config.toml
num_key_value_heads = 1
intermediate_size = 448
hidden_act = "swiglu"
tie_word_embeddings = true
init_std_up = 0.0395
optimizer = "muon"
learning_rate = 0.00483
warmup_steps = 200
schedule = "wsd"
batch_tokens = 16384
train_tokens = 147400000
dataset = "wikipedia_en"
MLP neurons of a small language model. Each row is named by its layer, matrix (gate and up: input weights) and neuron, and shows model dimensions 0-159. Each number is 128 + 24 x the weight over its row's rms, rounded and kept within 0 to 255. Numbers have three digits each. A neuron's up and down rows have the sign that makes its largest values positive.
After each neuron's rows, "fires in" lists the words (lower case) most often at its 100 highest values on Wikipedia text that the model never trained on.

L9.gate121:087167131111154128149096140116149147138189098155112136138121132143104143134175164140118122119117120117132108119141101134163168132190149130158122161143162115133180132111119124117095118170076114097112125085118156105102127141093164164131164089134137108117107131127131114118129157161112145091127152159165088125124094129168094143154114142140114093157122113125138119127151154099122114107122119124144150152087127123159141114142116140138171148125077124137086119139140093097096141065154112
L9.up121:077129137172128120128112105113125138104122091122132091102086099142099130129129131172112100162141150118164104125131101165153145103089153134168098112153134094123107145091115133140107156119150143124094110115115130145137137149105109182124130090137114155104113148090131140101139152123140119123155168150147127123182116095148108158143141132150123106127142104148159090166138090181101114121167169192101158125127164145128145161151080121096151140125143133122143155138097142098124141082112119
fires in: "to", "of", "than", "time", "daily"

L10.gate70:196124175138111149118138144112134144099121093130172142177114100152163151138151148148119123119151158120131153147114136122149206113136121134116149143141085127132189111088098145111093090156115127108142143126136105101121178118142120137121149102112140120136151111147138129073132103125149139064165069110144147137147128126161118147135112132125159124122158115074143126146160156117109186128127168140141124157122106147140135126162124129101172149135163121125108100125130096113127120105120120
L10.up70:158145166158136112154120159156137167160198114084161129103141112108147142102143168160127108092114144150148115147088118121161162144151110145159149159124107144139166089058114103117113085173159121093097159139139137127126152125137140192096132133142103125130138108165112151139110111140153130133138157123142113099132132110119128168123172122095116101119131133145131086148155107138118126139118129136129165149120129134132097155164160119098148122125115093083147123133116114133107142121082176
fires in: "to"

L10.gate276:121130093115150135097106144110106102118108116113096082100177174153119139080140160163103131131133138106150170124142166083144162133150142161127104180119080140076141149158125120074131094145120112150107146126155112127125155152132113114088104105101115126128120115148099119120121104180117116143092092141102135116116164126126153137110127157140149160123149166129114143178128101165157182147117123134161101115116105160106153132135121172119091114116138146129136132124113101121157125151109170
L10.up276:110145129157139160113163153137131164146148149116141116143094113163124117080167082138149149097109145125151131140160112145148122113110126160131146140122147166100150131169173104123112077103118121129103101124139134174121095142126067126116145143142086116162159116105098142137113162142114133134118087154170189126142175087128083169141157149087112148166117090109122145124131104118128092156099105124176149162129138138129155164120149128141112093113133122140115118124149116124162103110145108
fires in: "a", "1"

L10.gate197:100165119154141100120176131139117093146093131165114096101127116124132129110094138150125103126123133126119113105098127092130164121129112142159077116113137111137134146072132115113195146135101133084148101118134136133098152099126155109169136120086087099123126042114128127106115189121121134141105128172121141136130131097160150114092140141111108104150105169129140139125087105136152148117121133111129108157172116062146126134145111128116084149098150108125119148103146132147130179132131140
L10.up197:126147106129167174119115122122125103145125102172080154104132135180143149137129153171139128161112118099120120111112118144116125120111154158123090115117098119111152130126112144112128104109144137127115115143164119114135139114138142105142102097128068110158129143086131171123156114147124134148108160151125171105179119121138131126141136120115129099132102153140089126142089133120088139183116084130106082190108087108119119135122131155140049177147120099120088130138163113147166144138174121
fires in: "was", "is"

L3.gate286:139124096104125140158133154120130110089108158111118112146135135171123123182162090147133100169163183118164108134115147131134153087119142092147141135110121120125113094131134138158094171169183121149157098153109143081137092123118152133089131132127140139165142130121142107121124134154118132135154111110155151123134158102157122112136093150151132137121089079105118148132162121137152144113148162121158069130131120117130138111120154096093111169129080133148087163137162074117152133128158089
L3.up286:141105142133142136108156139122151108139120091120153131128178133179124154137123105125136119156103143130158126101115148152153100087123133103102140124135170131137095109133146154146115124151215122117153094150143100158100102127144121131138161126142107160179128112118107096148132159171141122143101136095132153136142131090114114106131144135150151133124110127150144177110130104098163140138177137136108108100140146152138108134096119170106073124158128124157126133092128063072111094124110075
fires in: "high", "of", "higher", "low"

L10.gate430:093132125116135148133146111123140177173198091167095130112134132134162112127116151144143191114100143119082145118135127103128121164143111131105109128071145138111158118164082127088107121158133143128117143141110167144121156095076116124154142122118152106092080178098152163116129130119139170126134163121170096112096134133149113136142079134128124172152103143129164124132157119139105144113105124140145167141091083101124145160114126129105152122114114149094146124135139098140155120138118105
L10.up430:127142116132113116144134108096109123150131101138120111141139145123139121109136160120128166151123127117103081139120150158132165135163137174092140119138144141112095168139134087168112149171133111147142121096138103138110150101126124164140118140161126112114152162102154177113127136165171122142092128066111143157126112123113125155104132179134144141130100170162132132106097139171078107144120102139120130093166140157138168082140127155119179117120084121173131157092165152115118130098101174
fires in: "in", "for", "of", "by"

L8.gate90:087126110126080123134116122148165095146159084147092104119098109157089168139159121151183131108124126110111162140119138146123166152148137198168118134120135134123129095117091124087113128150153144096135138100112116127103104135127142140112132155154158130146108099077164122155112144126112162105075151126129101103141116086136126176148095118119205107146109157142124153123148129138111142117129157139119124122143117152111143139146139167142170078125122160131151091114131145148159125094109125
L8.up90:108148126109134123084169163146164116198149112122130124083118120137108122105175119104182118078171141138103136107150103137135138105173154136123119148147126164111149108138118133156097155176129157154129115086125108144078112103108117161122114134149141122137110110139122106104103139121116173109076126136133123142106160069104107150148127087136107111114103094115115140126142136126115124124127117162110144093120111108124122195131101132120171094095123176132121129134131083141134144090151121
fires in: "to", "are", "is", "with", "meaning"

L10.gate152:096120134138153130127103137135105128104127168132143145135132078159092172133148129103144163132123153114102188141077109138119136112143114150122121109134108097143119105096079159139111119151138181122119132147156129123158138109133127129111116095143116084169162146117123103103157182120152146126120115089178120119150101102084132139107093130112131123097123136153141114098135128139098130128108173156149119116116079131149151077142104120141216136096141123086156137129167131136135143141144162
L10.up152:142129143158113102133144114145120110129124083110179125118091127131180120147160145140114156132095149163088129127101077114160147150147096083161122124137127189156166139135123127128113149129161119125147110167110115116103142109087141104140164116161118146134171159161123132116166118112131157172116150107169099130157119133155158163130132147135094145116100141097093118111101150123145124190107125173156102121179155108178142115167101101132123146148130146135126137123112088123138114138104132
fires in: "and", "in", "him", "to"

L4.gate39:121060137101125099140121150126126117130122114122152102099139129132150094150129156123183151157129129118124142113128153163115167089149114074094116107100110184123152143114108126127088105171153115125172115115138099171130133124121155125153144124129128136137119174123112083078168150124096155110111135135114114135095164128154135161139171084128122173109107127129150150082143123121117150156119136120134112176127110198132128141166098103131163118136104114130151141159120108092142119091102121
L4.up39:147151140151156134082145120155132117142134153137150108109124104122135124083129142133090156123151166123101111121112105135135149117132094087142100131116156152135110132134088161149106120122175127134126124126139099168185124102140139119144169092130130127140155161153094076118128110136109183145092177099123099114095165172125123157134088116172126162118117140113167126117142110151175128156122143178122140126124103176150109138164129117158117126126121182119151108111151117120145112116198129
fires in: "of", "to", "about"

L6.gate41:148156112151135151132130130112123148140129129145170178101138161116146121127138114092151094128181108112102192085125127118156152141122151151113134116106074151144157140107153123147110102150119139181121118119146103129125122150080152167141146145188146107125134067116101120145127104136118123154138129189112143147118168133163099155073125078146143108134131096108147095136111121127118145154101122142163137191127143145135148142124127144134158157120135128086129104127097091142099102120128115
L6.up41:119149128133123176114105104132077115123150133119115133170146131112139130165140135131116109073170055155136154100131137154136116157157127109150153106113153090120090136111130153128122109140100178149162109091144125112111154131124143159131122095158106168109127111093126091132077121137149090117123131156096116171095129149147161140136081126119128111129131144131129125141104141112117084115131141092079116100160120084143130133111105124135106125101110159108165066127104141138153126115163182
fires in: "it", "such", "the", "which"

L10.gate181:092131120149121121124135128145114154153108096139109175112131119131107115098146101136140126102097088115054080184140133127152125105169161130108141119120100152119107135121135110122114132132123100146083119138132130133134119111143142133143158159081124095139167151093146082096147111122123133187139145123076156132153180070153109116144127165132138137116095177114110148161151127168105171105144127134105165146097124129152123164135126099138123193109123143121133101121116135114133134150120167
L10.up181:140120135068183183125169075147113131103128159162114153126112077123112106183185136089113141146130125164100124103118112111105115099134135176121155090128122129091158119112153140136120130116123121081117106108125154120106107094128103152180081151164147139147128116140104148128100103089126110150082140119160152140132130125110103134131132173122152160128123102120125150141129150142159083117142151136162140116119108136112074129122145133137134110131164119156153097118101118152116153139108095
fires in: "is", "area", "name", "order", "was"

L10.gate416:156148111133118090106124131121097125127087155128130169116170148161130134161121160131128111120104145133095118162120130113134101155152084139133159167110124114089107106103133118118142145145148178129147128112125122120180142106130127103123140142155129141153120152119124106110126097128157185153166109129140107086181153117133142107106143149101168125120068113184087133143125139121169132136166159101164168134126111123117164126170088142145133124113157116159161088161100094124102161105149154
L10.up416:132177118105117111152111097155117144104159147135151141128110146170112147128146124146075125139100093123131082149191160153124154085128124104141119086121107144108151120134122157114127128160138150091130170162131130121154137133146185181153098135112155167120126139057102154097102127155138161158131167115143132142119148155142117144151144111161140132190160134114132121120124096110161085129138108137161104095133135133102131092148116096119141129141115147159115104114114158166150109097129110
fires in: "to", "with", "and", "on", "against", "of"

L9.gate430:095113128123155102132115099157114176127132142102105166094131128139153172092104130127095128121132147078096121148143090109155117135134143168146143107127168146148118127116109105113129134114115098130151095115139119105132133100124142141106156130129173112089144088103160159110181140140161121142114158122137133113145144112167148216141147124115105131138107156134134105139118131099198125149105097139113138133102114117079136118137139135125098154095130126071127150096093132126115155092154185
L9.up430:097130129139172128176114117161045153097149125137125162152129126171165130091146131170118081120119144151122126135123139145132112145154115134147136103169160117108117144150149128062143140098091133121157114110166100115148113141134164136105122155131101137138137137131095131111157107125129160137122116132151167132136128148143144165087153091143129117116087129100088131117126135119163105145136149110089125134129101087084149110106152080082130154110178150137142106096109114168145143101102139
fires in: "on", "is", "served", "has", "was", "and"

L3.gate381:112137090128150112136121098140148141164121131131126138104111182162119152101065142140140153084118110143128107117122132148135134144110161108111128061102142136090139123138153121117112126143082091136123131140106141150114108115117126141165124094094090092119152100124096074111117168137088131175130124116127120098090141130130129126131078129160172141122134112103120157159126157174081120118129133112126106131096116136159111107192131101149166143105132099078159140111166147122153110125115087
L3.up381:112119098162152124094117117095137160108094128127110156102129149140195125082103172119117142108147113120108155131140108110147130151086111139088112114139106153115145109113101092159163141159111070098169111126137180097142079094107136113175135101112141132122141100075110120111103174146135139113140153124140118146088140125129082117137122119144155159087143146124128134158135118130120146129125159142114149108144115142155140097121143140147121154130125121083167180104146150080134077135113132
fires in: "of"

L11.gate61:081140121106129121156138100159134115157156125149070147110144121117140112124136131116140153133065060130143106098171152120144099138174124132154095141104109151136137172091135106113094117124140146124148141135104151134118145136139083166122097091169153122092097119124086134121172104114153143120086096149120126129141112151123123105125108103110137139127100130108101139103136143058159155123141146169130138151116137158148137108092113144116134153151126147154140153137114129135059181116109104
L11.up61:103185157098138136109161098108119140137089135177144125117144101122135091130116131143134135103128107125087112094108080101124114161133117150124095117110122081137124151106143117127107183131139107170103063116129136154138133126141130164150067115147130126102156166122094149160172102140154118105164146149121137119131092090153132079139137173139129123130086163151137106168115127098127131115160096163112142140132128126135147090155118153149095103178153121140144142125159138131140104120089129
fires in: "for"

L4.gate130:157114124097172165144144114175136125104116134126113104119155172154104119156117153106161132137110075097156140100120129152102165158128098163150097135125082139092122134148118121160088088145102120113155127151178120131139138153145126145114158156129095117129146097097150096132130187119095152105125157080132136101085124101137165141138148130129168113129128118134094111116145101121151114116090102098126144120131098129103149170123136098123099158096088163122124149160138091145142176152122105
L4.up130:108132113121115145108120056162142094144141112130128121171131102126129159149091118114104109115136123144136140120145078098123115135106094124123121105141137137103121112129116121168167134150120122145147086174164160122119152141165111141122104127121081139103090126070113112163118142134110092133090132141134151136133131121160150125165153162156148132129084095092087102141091124134176133135166132135067146128123102088127176132120128128153080147132108142137175117159174148167133119121153155
fires in: "with", "following", "despite", "for", "after", "from"

L10.gate157:096114102114135108170142138086126113119152121111120138150146114118115144129138122111134185155117143140077136130131146134140123158115150140118116169130127156079166160170142142133106127124122155090165125177089154177116148128137110160104106134134159089118114106129083171152148104133127128097146161117081154134124157123100192129131135125143123151143125121186160132171171145147104148161155147069146129086110151155137104149113156132132125118118160129102128144107082142084116133125124127
L10.up157:115121185145135116120122149112119133154165155122142121125143140131083107103188119100098111149127104129119145161101103138118134138105156128121162117140148168117134154145094162133135093145150145118140119143111110138143099121122110107096107124106096109132135116142108111096143117160121108125106117168151152162144184083104147092136093127121148148123135157117111122121177154061167112105149144150181110110125143099131153128175189143154109131102111119094150149162178154119129162093139154
fires in: "a", "first"

L3.gate159:126183130116134087114180170134133139104129106135133125100115141121128117143129114116156150143140167112133136152133136094123141121145119085091108176122134111119165161152105101128128139084123127119161093148100075162151151097122089116152126107131101112131118105143098100090162144095139156091111125139185129097091109161182136138109161121097132141147107128101095125106137136201069142126142127138129115118129136131109129153160126149116170115185129139157145114159155117141121114097143143
L3.up159:116160113137166126109121143164126136173160117135117172140077109131110131131168125116172143115110120076166144182142147144126107127097166107144102139138085120126136159136169127117151096157145152141123149102137111156145164185146119104090179127114104112143127100116085122137146128129125185119153091133161135117180139123107131134160129136129158147127095115144117098116146138155147136133107140106087110108156112117107136136170102092138145093166125174093132129139129156140130112079098123
fires in: "to", "and"